From a checkpoint of a small transformer trained on Wikipedia: learned positions.
MLP neurons of a small language model. Each row is named by its layer, matrix (up: input weights) and neuron, and shows model dimensions 0-255. Each number is 500 + 25 x the weight over its row's rms, rounded and kept within 0 to 999. Numbers have three digits each.
After each neuron's rows, "fires on" lists the tokens most often at its 100 highest values on Wikipedia text that the model never trained on.

L3.up257:470504490472466496527517524534451460515510484511477494500463501524490516495512496497436498498530479471542521470535530549536533521517495497491495519433489519504520430458498487492469481515543481533489503495532505512529519490527502517487533498499494504479567457515486465507489486486460507513507485511526507482477459508457517481485458516522488494501539484467463507497505509472517482519556490514461466484502522490490520496501494497500491498465513451500522506501517482505468493487483472497516493533473526518473531502483507488513544490549497506501455501512527500561565497483489455471446518532495451483512486507501520503509535518536487508523531513461497501467528473498487474488533467531499521475497545513502519541476438463513488484543539497472480505479483486539530536495508494
fires on: "per", "ain", "er", "ific", "ic"

L5.up51:533504523494503523509517491493526495451528481542460491447490514506502490492498496491499502528498493528544507522474545519472516482521478539487510479472509603514484542460509477544519492479510483505471546444493493515472504479542490497499514504495464486467491498537501482518528431449499538488516501499506477460489522511474502559486491465530451539486527486499499492503518472517492512506578443467501488513521503488489490523493508470503502495518525529500488496498511487482471519542468517518473497467505478494476496474500515528487472495563471529520477504507503501538541502505467527500513550485490539500541467491520499531483517492536535500505492478468513497460522473503471460491484520498513505529486502459504516496456482466529492505505458501471485453514480493455502509504537471
fires on: "if", "gh", "old", "ain", "x", "ial"

L5.up860:499514488484493485508485518476491510485528497505501494461520507498456538537450514501512496504510506530554523486490549502456480491527483475536517468513468505499481530510499521494513480499523457507450536465454425484515499504500478499490502527526470471482506522477465523537504493529527523501504472550454505526497487495489475518515542471506528561531527523491498474493478458518488492495474480512521500523558506510496492479533490496483500461463462484501494519525447527506484529523509442504500508489481518481513477485456547540512469488493507513480516535504481515505495452493487523457504522508527488488493561517540490431533526528519528487494540519473510455533488513440506497499507530493488505532499508507545483502469472543476520541522496452518521511517520512522519507468500529
fires on: " ", "it", "et", "i", "un", "end"

L5.up425:469487473520460505509536496461500486492512528490521495517507538559503497494496529524476495461490509500482543506525551501430440491497473473497506498483506495482496503508526506508493506499503509520483514494463488506484461496450523532482528490499478523495504479479488544518504483535490546495511515459534525464488483517486500505491504533531505510543529500494479530522477562493527507477463505464443509497475474507446483501496468473498471485470539470531524477518491522508514506516470495567532452470500520488509495528542503516470500468513482520492489469487510521499532479473519460537523473534485502515510496516489537522521552502472485497500501506447491516513457503451517517475524492471570495529519521476558500505475559468493472511494512498503449466502514451527515525508478483
fires on: "-", "–"

L7.up627:506476487494503486492512507513503456498499465464475489507455519517481499552504455469465491501488523494510448563517479506535509514493468514478471523524507491543517514455510465518491523470489503473461512464551506521496521515489491504512509536561518467463500534496477512543449478523500491498490494470471525523507509502533478545496490471513466493518499545443486503543481497498512513477469497495490450490490513490443456526510504476509432486486512507493553509486510469516471475518528519526476534489532520493510506505500519498515455531528468523496515499533491494504538501456490489502486468469490472454460509521526511513499451490470499489538511503533536466452507513537458493481513510475528535451529499482513534523490509499521504492519486540476502525514501500526471512531559522
fires on: "an", ",", "i", " N", "n"

L3.up294:484465501481501487518470516458461492533502503491506488543495538475517453512490501519513515508479536526455497503516476500529497553541547483499532580521498467556510499502497488472535483515452508545523502468534530465480449491465519516500495507514502461536471506497498511510485467535483567525493517507492536492464504413530497482507508546483527487481483506430492524462555513497492482506465494471484479496483503474522487458485502523506466444518469468499514507501514492484523489515523548504496502523461504491523534495527481546506483487507511475484498485510518468532544516477490498513471496479503502494535497507490529468485496530531499465517521499480492501520511520524476507518507515481536502486550500505504539477465510495487498507467493558560491506482515514501472474492478513
fires on: " August", " July", " March", " May"

L5.up182:488546472508507515435548532537510500498480462508511484446471549478505531465495479513528515471495498492518488509472481517530493524536435518446489516486473535511510462427456490505491484491509539478485506460479514504478501498503513505471508527484480505524561503502464477493506505484472540484463514496513493486490537522472486518476485521482484559500483486467462497488497537528473439485496482494516498441516508501531473511450495531493500507526506457517491482492461535481535515497493487539482546471535495505513495495492514530504496508473501509497474493460488494521511490522505569482478507492465484480518526499505479532477502556507518495512531472502489442465552525491506492505478493488467521493493516505492522463479519475517533469521542522520529495523453492479527461491491511
fires on: "ing", "ball", "2", "ating", "ation"

L5.up253:485524512525516481513493524484486511534495527498453490484515521548484475495492513494503551479478533480501493508502515519498491454500562405467500476489464499524544513499475508466497455511489515488530514491497520442521500494528465485524485525479542539516491472516503479474488437488502523535494547532520473469488465490522502514514518452430529524514463512488511497515525488485503477492510484471539486484508514511516503493484527502481476479538536491533528536493475560499519532491522459523493497490488493493456483477492488495496506505444551504453480495455535515508533526513496513519482511464509483503460540533530509476479517520495505502516509499504523484494492494509458486506508504466549513513550514462490487489488519449517500482497523507529509508554505519486536526554534486
fires on: "1", "b", "m", " St", "g", "p"

L7.up709:490484472521460510471497525479435506519501501505508523507536500543487463478528481510484526472471548494525467541499478488500486470495508498487513492484480514483527495489506528519507468559496550481544537491547521473509514510497479505533457484484522512528484510497461470486473526494524528517461493484531501514475539501513478490480543472472527468449499477439529494524454465481557466516503519481500535526504528510500515481516494489489507485524501521465473527482508492486506520510477498511500489442476510479450481472520495504485498512483505537492462503510490542497550500525592533489495474456509482507512466502515486479491465530489520512541471480503515481489527492476503475494492515496513516532507489473448547498506456491468515515525481476531524516495498494428549525517527516
fires on: " St", "ig", "S", "t", "A", "m"

L3.up440:504516513476496530542493532506538474479510519489471484468480486521520452496486512462518451500509497532511468549491465542511504537503488519467489480557535519493513510510502416520494520505468517503526520484508516446512505556498509482525496502465507477498525507480492475494472442528498492522507478533530441521502485468514492474468477472517521478518477464521496523525497514495501496507520502483518470508504475464511500518527516492481480481478498531501513511486505515557502537511457475504489532514481494481493473465484520530501508496523520512507499551499442516504455547479526507530478489583470485469498498535541471485486508480463540450488511443514499506517549484515517505466518481510547450511502516519462501545482489475507501486487499492549460517522506489503534492508524481
fires on: "s", "al", "an", "t", "ter", "y"

L5.up455:480493500495483514502502511503457524522535503491464472501449516496509522500451510461479518523524477469520453500493469508528473538518498487502480538531512481482532512498458488511509472506490504551499499468485483487494514530504487492455516515542482511483495480494489500501499494465485467513489480465459496493505474442537519528485474490555484485499525447502537513524514504540514514494472462538464512488508476505501520481517523494500492520503551526489514476489564502565507540503500472517505487529541496499510510507464526482504529515441493498471503452506532545496500524473555511528457500455500526471549522493465514527530477481478461509500484503508479526464514498509518506468528483496489509464513516434500474451449514531476527515474568519468494495532486484510517533503530518
fires on: " pl", " Pl", "al", "ro", "l", "pl"

L3.up676:511473516560512492528521527506471542483496540459531471527484536524480502578450494546472503468518455512495526470524495503476500480521492520503482534493473502510537482529486468493537486476467519487467470465503505500524499467531497529533512474476501493498522517495465477531469467527490525470482540472467528516464498510520506503519492503523514472503519469462485506457481502491465471475484497470449495515453496545491502462487498472495460497476543493505500494499505457490533519516489532514537470498513503491549529460541514491475526493494490513503497503494535524520466468501505509521498524527501508531488500477496488502499508524476553499533522493486521518506527480424502473476520509468510487522507496474502546468491536441479483485536490520508469444500529481522485530442518521
fires on: " ", "0", "ro", "–"

L5.up54:464490451504522526524522479542516493483542530467520539487513522518486528476492503460513458469497560565491504540536518531479498509524458470467520512495518525469559482511491502473484532482507486490508471528505502491526504526471485484515488498508472504495540499472501498502512467525480477481481525547473466506496489485493459476446521523528459466521475473507497445509495467498463500473508521473498518529526512451533498464471490484457493496478490500513505537483468521500479514505491483508441505497508502497470442511483493501518504550487540471473533493465490521501502451507508470495461488510548488487537486520515495471470517500476529495512522502498514472445562508482498464463501524511498486524509518518509553514520437511481491478519507462512480496541545516474492512506515476
fires on: "olog", "qu", "s", "t", "as", "ith"

L3.up538:526522502486509501516525506533502524523504527505497516513525524565501513524435449466448516495494527483519499478506491526477478438495538512519476501501467482493539559436467493519520519528452503523513514484523526473475519494508503482522465512447529502499513491501480471541498455532500536499444499527488463511492494516491480464478505472530513498498498516521494507502490480510503520542522476477529467502492507564473509479520503451460505477433499470495501532505514550507510514490548489492464542461536493472520466496500483509487494539469489510493501497455473466551497497534533511489473526536498495501491500526496479495462499479507525479482489479525527512503506481500495488525491547543462488454503518529546493520455466521486482508503505500513505494455538516501471529485531486
fires on: "d", "l", "ed", "u", "ig", "i"

L5.up637:507522516478473513481491540470521510502494483535512512479560498569499499511475451477491481520431484545502472522526468499458496498533504498497490489472466489531511555483494448468504521537482492497478471462505460490469511521432501506516512529539474433510542562507483522508472495491453513530494513477485458473451477457564438495502501495487498510505546535495512507536495539495507514508477502487499502522503500525460495491492467490486470516475497498521474478506553508507541487516507493482482539489502481494523506505504515515501472492485482489499491534524520476520518485468486502491475551514512483518499508539491528478462517491485523534502521506540505536450477473529489503523481502523494487476531500477460504477475507479490483479549535506514455513502519488514534521476512535
fires on: " C", " ", " Re"

L3.up335:481523510501494533506493536488518498523509509497509495509534522570503523506487497451536501513470519494500446471482517499479526541476446462509519525500521522535477488512510451533505492480502495514517532479488522530503514485533498453478481484481505527510522464517482526537474515522475537469504496494522457473476533438507490513482510494502460507482503469488473463512513484505499536561485452484506477517479508558507532533493459536480501518510482520528490490483507581516577499527513529496474514488483500461514541472467553491473455517508471539529499493489504536491476562499508486544479501485484507491529530511489479477474473477494514496477505488524472515461507500491512492504468565486519490490471508524471501494479491473445495472508513486491489501524485543474506526462508499
fires on: "t", "al", "ot", "e", "on"

L3.up594:498515496490486524450507478490528502529472506513499498471534527498537452525503525496523484491467530525485516539474497531454469456519496503506491494492535498497502470530518540539458473551484508497504535501542477540510496535524465499478513478478454523555486506516503505503511467507471492478518538524536531472473465446478442511490509492521502505496522501522458523473481469538481454471500500501483464564542483471498514469500485531513482498475510489516507469507517523492462540511487481472473474497470502515474530471526528507504508481497508502495497513503510513510492483495482494501484502530502481499533498522487483497509517551503511481578543524443478472553533508500460511495490512490530445484496539469533502484480506529457574485491486532497479471515539487495472511473483488
fires on: "h", "t", "om", "ch", "ear", "er"

L7.up595:487546511526515510496505491496478515545533510480469481541512498454490506506491568500491498481486529514515500519521476539494495526514516480518460482508497514517461504468507523477513516507472486484538482521475493475484547509487506511485462493492515497457572501536490539509479537485445489521424499479456508506457520466501518503517509443522521498525504516474512563478497526525509509549469505502516536480509501526494515548503502454494497490521516535458488492478488500526505492481522555518499499512486526497502502485521510493478544494479550489478457462509473516538516522507516534504468476536478507482447510505529514459498483552483497497482508502482520507500480499493520479450504481488471555491515530455467535471486423460494493525502531458508503501502525473478488494519475494
fires on: " to", " can", "m", " ab"

L7.up427:532472496545477521480502491546549470497506523502488510528518524536476512501512523524476482481480532504495524516482517525497456485534471440460485524522495500480492490502501493487477511477497495528478549534476499511552500486487495502486483551493461474519511549461468502460436537496440500508448505470562487511512504468501491522484482456516509500536471498516463479449463472512473472519481535525526486486533527477484473511483449475506531490523493508487516528481520505494485504482464498523458468446517488516479499479486513514516502516506503541495491488514506505478527503477499487519496495497558455497471520532450525474492541545462487532518498474470537497480508480523537498503520504480484546510487505511526472488498517459441538518509490494525491542518510506522514498464540517
fires on: " for", " of", "ing", " in", "ake", " to"

L5.up140:532463471439489538468502515521437510486518446540535506467474518508500515503516495553511477462487510479519516488528478527502495532507533529492490499472494509482505475493470543533520482518529527503503505505537483499512490505507495497456528476488547487506512485492503495528513460506495533485508481491493455489497567518493488489502486501526544502487507508461495510517573503479525420528532473467460469465496474491520533514496483479497539487433516469462509514473483507539520589512525488517511480471505513496443524475515506473527524517546479498532484480505524462521495482492541510495491510513501499507471482506536519501529524514497452483500534509491458473516507489513519480477488475495510492457538511490500489517493491541512512520479507493553450507492489486527479521477492516
fires on: "ir", "per", " =\n\n", "ic", "im", "az"

L5.up444:470514520488481511529490494520488534486483522537519509514518459506497532467466475521512454476496531557490496524522523517480458521546516430451486507427505483532468515521473506522518485535501503517508517499502496516522517489438514465511463501486520498501499480515508531529467519496468466505493478480489469483506522442507491487524462463502514511522502549470512475476507519554476491516493546493534520486577451527502476509499514498470536507495500454527475522471495506507485489487540532506512495485494533520457461479434521527519478536497487483483506485495481458528535511493544476474505510501524507502547498462474489495471493513512499513519516548462527501544504523515500509510487481506500524500537526489463488516485526465502512450464498500524506526470503507528478496481535534
fires on: "o", "a", "em", "p", "aj", "ri"

L5.up996:548508518490520483530483527511539519503526492520490513504516477471512500479539553538536475474492487492502470487521481496500484486484525458510500502481440513525513477533486510542537522513512505508505483519465479520513534532498485489481524510562474499544491495512507509490487529487476554474478489490482523454489485487504499516495487494511453491537505456493528499492468488501492473524524520478507478582529504463494523470452502553464492493492536516501468538488488481481473546502472485501470467484464494504494472442518547498507527476482488507473449516471499476530482498488455527489459510505520525476474513526490504514486468516462512503519542545492463454496504544474523492547506512483502482500516516518508508500493469522441548518504538494483513431499495467521445512509508502
fires on: " ar", "h", "t", " an", "ated"

L3.up548:519475520501485475518521470498538496539481491437487497473502560473461469491496477494496463485534502539463520518542493495495502471475485507529523536463478516471498532490504494538490492508528512504522516497500527495458527496513525548498497476501490533446504497504458494501497544519516544546484519497525483468459492508469491552480505492509481519491517491516502471473478492529541516534512547487541509548485489498513465500483489497477486473498467463461469550476499509532552453516501469506510507433496552505457492497483488518472461510471492501531487469523464526489441523500507475539504510485532471492521491500495512532502526507470522454539493499481527465523475477531537527493492545515497486486532514520549504536490489490469490479514498508499473468518482463490463488476539518
fires on: " ra", "ac", "iv", "c", "or", "an"

L5.up273:559479505518510529504510484507505493534509476530498517525493498510484475522477503488478482508461457492477485492509470497490478552525517495460517472492490484501479521482507482464558452519468519460491464481502528526523496514528479472477527510471544505473509497470496484516500491510506507501469498499523510448472516539512529539515490416498510512464485477484535522523526488482545540576496500553544477473504484509555484480457494500496495502500492452525508500494511504528489506497548516493488505472503483512501502510488484528496479532446490467467447477512428487479510493517529556482522488442486511492543516523464532484496518526478484526515515462466534492530499531485496502500487498517514509492502475443497536479483550497460511491508493498543504484544499502487495508514521457
fires on: "p", "a", "h", "s", "f", "ch"

L3.up835:489529485485486497511479487502510498488526455510464515525499509528492524504484510536477513468496483517501500477486509529491476511495534505495510534486499493520477516514445548502538492480464485572531538443480507514520500491518509510474498506519508501497539457476488497503462490505459542517468522481508502537524478533504516515493475496471468553494469482473491502509552480536518485528467487517453447500530561497524529523485429530487488473515498498563538494490490490480526495550476519502487511465496506486500501434500471514539476527537556496533468519458536483524522476501512503504511493469494458519515487507448497466487458520503517539509520488464544515524509478449511493502506487515499496463480534507489514539513529515528498482486505505513501524503545528511458507446489484
fires on: "ict", "r", "ur", "our", "ire", "ure"

L5.up61:481524466473496504483519475501450514507520462532446499472481518502493536529513524478441516477514469521548528519474502490493481504522513543489501476489520513488468454460469477516493484515495509474509536473508474491546489534522568532462513458443473483500551485468460509539494528497485516496513499442477492535502506490513468533498501500560495510516492455466463478490503486492470478518522517537468456470517522504482512526485480493503547484497500476500536489504493545536518530496511485524545459496492493495528483509510540513525562469477513491509479499512522529483517459500519492557514532527526481509490498486516494496537490527482504534508515516520506492440539499510499458485551485508468514492486502469450528511496496520511510525485512464487466505497526486468476500511467469
fires on: "ir", "al", "ical", "x", "per", "er"

L3.up378:492462427524465476490511470463489471510510505509511456511500543510473473487497510462462508508525514515511538510502500503498506528513492498556533471486518511503527492536502529536496466512493510497460511521548501512514508459480530498504514503468471510471498470466519527497478531484488551484513538478517494485508476501519532503480506491522506524468524485480500498450486474530544491465518502521463509519523490545445524458462464501451490474464521461543507514490477528494530533514470475535481452513463560497523520521514467512529497510504509536517470464466491484474488498470528460508538511458540472507529463463458497475496557506518488489522500489504515494537469497446525526499520524517483502519549510466521510508496491461510525517504535520488497454514482521504519506493481466
fires on: "–", "-"

L3.up721:506515543507471521512494490507538446483488476502510492479416484495516484482548490535502461474470557541513487557569462538516496514509519489547474494491507528537454477477504519493469513508534514483475526498507533495513450490496513523515445475520532484505512532531474503526500504459475478532476490455523509470492516449507513498498479492509502516489508518470477543486544529476516492488517543521495515490489491506553507470488444455511544479505476520516504516444548496502497509504495517501490503515436510505513486504513496487472516514479473501478488466529466543473516567493525493500512526526490453500506502536497488490505518516471479462498478521495482477523476478524564524481516479450506510498525496482501508485458481455478488522524513503516513517505504484494494506505508526
fires on: " can", " not", " would", "ite", "m"

L5.up736:538488530494465508529546523518485459485488521503479486535541492534515496484504517492502487512439489509465498508516550504502514518473533445507544487450493496502497415493530484485524514514505496498505495508494494489498457524461482491459511498512460515526490481428460534513505480573491505506482495484532526503498467490483501497506493538477510524506520500484540494511548541493519551528481475476499487504495519511479507457466507493504455484448508504500503475469509513527483541498480493498457501502444503482508468535481493508475511489497459506510469513481499519524494508486478508555502478497512470509477530494515511473487521493553525554505492496450528488478486505455504523527500541496509449508528505457493508512510472503465488559484516468494539475525491537463528545516481487
fires on: " (", " P", "-", "t", "P"

L3.up500:528491466478529497508500524485521487498492490510494545550493494494502478485480477439512486518487493512504467509485485516491488538481476511493500516549551501522489449512508521509511496530500503520488526516487498514523522533560519492472467514498494503487485517534506448483477551523463502467487507508498460493487517490496488558490451490498497483519488488481531494492510514508531499538481482502533521498481499534518503516494481529452480480513499487496502531462531519545555495519506471460463514442521517450499499527442497527498445492493490522482524527523438510467503483476459544558501498481545514526508517507496495518489515503511478455484505504520493539487504469522517526489547533501477519493489493481493504473475471468404507493485504540522488472517491444458466510529472530
fires on: "e", "an", "al", "if", "ann", "p"

L5.up904:492467515480512526541469533491455477527518509453489515524471529483483482523460539534520514474521488531474519532569478494480481484494530500468503528474510513496485484496538488490536502511484536521497511481479528520503489495490548566452493526492491471486487504494504484484511490450491549508488514500503474484454518483528495518473517440489497476495520490464510522479510564509555503510513491509477496470485527470501516487545522457508492463529518519448527475512487472473480493515485560524512510483497453458478515497499510496487487519466531515502443508550469517526482470514468508556460503510500554495493483535523510474455511506493530485514526480491488502492499491501510512447487558503547533445526504473532499451495507502497505518481499500532515481530510503502516513485493526
fires on: ")", " August", " March", " September"

L5.up442:566545495509496477469507462484529493493502513481489490480477554507497455481497507505459486485477522471523468456478457513535499472521532493461469482519521544523446502516504491482524493487486570494542550479457539494487503488522532501512465497476458483501487519494470462497534461546514486506481508511522526494477509509488493503504505475505521522507481504516463529520438489551517527507515473505553523497502437506532458475529467492454504505440545500507527477511494505483511488549485487483512519508494481498504474473509473498486502490509504529482530516507499498485532506510484500526465511485491499463522495516469523490493495442493516483526487504496523486506533537538494483506554489525533505504508555484501554481510488460504531504525484467526487556501497487447488456491491497
fires on: "le", " le", "ire", " g"

L5.up281:508469490522490515451485478535467507526513551507509497512482521469511526466521571530552531449540475510514475503453509521484469510459484523454519510494503526504500475520528491548491464486429549494467551528523534519509498501478467506491487489496477463514533540455465494521480493506435539526497495503515501499500567475500464509464505488509494535482458479448478534514548497492517472517495499503510475466466483484521517487494475514491514479500527510494497508534497496522463536536514486485488474527494489511474494468491550499539482460477498474485519506512462515506524480480458477536511490521514524494477545507493514504499529552529486503479510520448482479486516478491521496532467477473475522494481496526508527496461502484496498537508494510517505537539495508507478508524497459
fires on: "ing", "ance", "ial", "ation", "th", "al"

L5.up838:504479467513471522436494531461523437506515479519504497495476508497526475535476494485504474473517468557489524496532473472533486484514486488549481504494499518525505496538538497488489451461527549513460527502480504496480468514515510543532508537486472502513499492466505511488502521471499484478495495443550513528450499498495504525483490517498520498528509492462513499470497532501501526489496498519467492473492512480443496521542507486507460503515519494502498483466458493540447493525446497541479491496480511520451491451533499509520490486450488512488446517527482494511512493502465485504476492527496538489547518536534513515495535492455488505496501456477511497480525476491477531477511496495593477499531538487499511477489526469511498528485497520502451515542552488502507511549488496
fires on: " up", " over", "-", "outh", "ss", "ound"

L5.up93:524489497490476524497509469487522494508526488522497504490531522460481499492493514516516483484520479504507515509543484511489487544531537450513488496508512508559439522501509548518520461497472485484513509421479483498507477501506516476530463485523545491495499506515508495521485549498460464512527452458514506470498503468516479538521483474546457510508522506494522468502543513513517498537495491510528498478549508507524493528460495461455499514458520492522469496476460518518541502510485499533511472491508524535437479530488523511525513504509491444497455467477455466485523471512506547460493499476540446539518500524503482489490511537467476500497513490467510465489479471491540461508534486453507504507518510504504559490473469518475501467481539464498491505521523491548494502500545496
fires on: "o", "ro", "a", "f", "ul", "ol"

L3.up664:490506486502490478508510515445506471505485481489495491449495514481517537504524551502497532486531514509508528488466528490474419495495474499479493497480513529537476475466525516501486476516541533485539481511519468448483459487502497528465464523509496440518527531505486519520478483522461521533486474461520465520494543431529489493450500515488475493527473474483508547535466548496515489509474532509489487514463501499512533542516450525502510491492550506507540490516520523488475532501481525507522531482482472521508470526495521528505521496506510488463502487491464481492480484482529504470509493491526482510516477473540547500480514541507478541542476518467452482477517547531513495501506547476533467518499505477488472509451517499478514546486504476530451537529487506482514497510493476
fires on: "y", "ing", "ation", "ly", "age"

L5.up606:513587510537509491504512483501440516524517472547482484529495515515467510507481494489510490479481487550515524486541536476505513509541486451491483499520436503460522503455547513495496531470495493498477514487500537460494525475483524512454523468520433475483538500500492494501498452462467526542445476492459509526463497515484505496563462525508473492479473519473512543511510499496459461491488531531505463493517478476506514469497483491504490497492481475499503479528505500522531461511495498504479517458488499481514512521473530507526488460494493518524497476512504468526511484458508468508504500520506521492491490510493518506520498539541524529544511497476508493480486496522496487501496526483450491470509502517502506485457565482482453484534502537539509515545474458519487522446503466
fires on: "u", "erv", " and", "ing", "l", " of"

L5.up53:498507511500485524485487433482537490506521488521470493466493538504460515483506490554484502498470503502542466483507475503546498489471472493484465529484512532535516497497500510471472492495533541531490535491481523513501487490509544509455502475502513502498483499500472463523517531510519517498492455502520473462465505501466496498493505523497487515509496516502455485505475510518569486503500481532529475531503492508502472509469428509475505502525524479491502491490492499516549496504480463465479512459520520529507527483455533511536482504504471482488491504464477449473539512476483554547465543513546514441513493499491539467526486488470503496534484530550519492493492506494555538478532458518523532510520569481475529504472548515529499468549517463490500507552507503517497497471498478
fires on: " bec", "le", "ire", "re", " se"

L7.up794:536481434523479504503518537512510438492503518475463485495549510519461483560499487505491546528498479551511507517476530483535491486498481506505475488512492543495483480489497498511465555504489508540471503522505517476535508501468516512482464494507454479488511506526501479509500479468447505519463501458544503534501464476501485486471499461485494464523458511544472576467508547512490502522519489501488493485544490516498465512497527479519539506516506499503476456442471473477508492496506502486487505457500537502491507510471530530490518480513551515482505509514506547510494476468441487494501542471511522467501538552484528493506520501489478500499509548457480508498497510523497486487517543489461501476556516473507519487511463493489493507510475549522458547515494489498501514511556517
fires on: " a", ",", " for", " from", " to"

L5.up645:477538490500471521521470538485539502481502464497528462491568511530529465518488463465520429461459504535519502487488527519487488514481474511466505536491468528523479549530517467494531508502523488536488515454491500453523486511465479533478498502581452516510496496462474486509517460520502548499513477523469499508462497515492473503498506501541511512511463517483512495485529507489492523521473523518507509483508484564493505501464480493474476486453484464487504476476460499508535540539499472472496489485499501475502502477479526522544529484549498500451487494480504508546503501503480501491483535505483512536510500516507470531480475488502497517480491519474471511413517474464474516528518505516493514484503494492532523480480516501502465535559516469501519482496524486546516516531516525
fires on: " Re", "t", "om", " ", "i"

L7.up582:452515530536488498457544506505476511500497469460517511476491483491459548536582507471515483485554513532522495509495481493493477477508453461452486535491483510507509492488527472494482438450485508484529486497563485490540511510487509457520504523498523489498512518458526495496478515464498474453492470497448480511498564512535470527462483534499467545517523486500500453522504483516457467500502510494503469494506515479542473524485493475513465493503534512499490537510484541499511558492487509506496523484476485511504451469527539504480506503482483490474486468483488502484498484471504494529494508520506513465488513518527492515475515551521511504509526464502494495481547512491490476489504494469493513522534515521509503513439550450523514533474491485522471534553520475498500502508532467
fires on: "areer", "ife", "ing", "istory", "ation", "y"

L5.up574:508534473498518523498493487479484490548506520506489484517508489566487481518450487476450515499507469511502515470533494488477451522515523488473442514517446502448511529466519480509546505493458550490523482469475540497529508512561530500481480491512485457439476532479502460493501490523470515487460509479470486518531488540521526541507474507509497462509477510511472517493497480512491549506504496522492516527469521517485512497512502460484520490458539521482507507523509554549491494520517479502478547508505514475512496494483480489479532493461516509502467422479517487470502499473504540525460481499506481512495494531507501522544484515495507519513509502492509544483490492495521529471513499506444506460523501469521502478488511507476479522481572533502502449493541482496492517467558467
fires on: "u", "al", " Al", "l", " al"

L7.up872:516479476539513480526498522527510502539531477489514507488483552517489459533519501518470488461548506558501495508523483483480463501525498535493523454509468495458515527480524507539538490448489498526466512520514526475495517462500516497489469534500499487482503541507471492516497548485490498476527469477510510502518520494454466508513493490503462530516514506485503480502518523491543516487500475453452500519529470532499489489501504455509518484484488507483487499493537490506533509510522448497509483506530493436498488505505477463506480522492539504509442480517455499482448524538492500529449500509497492507513503503493499522535493496495506430506501534431486520545473537503549501506494549467519449516510486505535515510488488514470479508500515525542469530545485474496476501487580469
fires on: " =\n\n", " F", "c", " A", " U", "ac"

L3.up869:510512525528504539499515502492540484495503501500506512529489487549500505495488525507464490466532514552490495481494504529482450492481522484474491476478476496479488468490489508460494549529540489529446470479500523542524494500502504507496481514510450504472458542499475444568479491467526497523483520496534472476477490469482467488511495511490493514509484511520479483493499519526567466533492490498491457587485479480485508504472547506529494484525520476507497514513539494520452504472497515495506541502477512494546525488468515464492525471489499485511459467525522523494521467494451438489518474512514506529505507528474493476517522524498492514541517539473440483519523520502504540481476500514522443480536499504503521541481486489473510517490510537506526441501500538480454500455499482
fires on: "er", "en", ".", "h", "ran"

L5.up68:519532478486519511514526532476505453481489478507501495488429523526490509495541507497461461490484509523487508534572479520536499502539534479439485483519481547487475489504513499539510463530498471502485487465533508504483475491502528489470474520511542466459483524508527537511507511495506514472455466509550524467425522472495473504468502511486480498523478538499497451497513470481482523501474501517507437493508532484496502508499465524480477474497496517517529528496494514508520496502498535525476518511427499471506513488453516503493507532482503484505493500509469465475553480493484512496465507537512519494488553528491529519531488529483520503543507497491485472511508485515456502443473492498516504473506511454503517484490495472507557474529499528541508504551457533540473505528507512
fires on: "en", "an", " th", " only", "i"

L5.up387:544503493503500499509508507499499485488532478487486491486501495507444515548517509546500516507496483533482472522508504467508523475512482489510505514467508528491469527489504502479522437465504526498514511477500455513492495487499513530486497508512459504515507487467509516500517521499498521444459495501536494457494475485535529524515481556459473524473479508500493482499536501555508483491533491471514474545499534498460539540542497489509487490471476481525532473511515494538472500499504449567542539470471514501454496494503512484509468485467533524494458489490467479502509486490471516501494511428545485500540515503434489483529522469469514519501465514450473498563517489480509499554501513493495462483476546490499512496488488530505516520519553495519521501516486546444461496443517507
fires on: "end", "ire", "ist", "ow", "ur", "are"

L7.up263:514509484488488528506505503525508465504489498469516552516479497524536523515513463507514486522483518490500491469546516493500498529526528478485491526528496502506500514512488482515529535478524446510508510497527499479508470486502484485523435535488514486498523526498503495511495551479489473512464498489471535495474530452491505409467451505527518531499490488455497496536506515467472529531483457538460499556500520485466552522515495524514495482530484508541526437450487530502494525523490529473494502504437556461467492484491506473498480509512527503488502498482439539484477519463522473514486519511472470514507543500520505498478458491492536483533513467528509520487497535520527483498483493475531498502512518481461537499521451517507521496507519473492513529493470507498413505496476504
fires on: "ot", "at", "ia", "oc", " is", "t"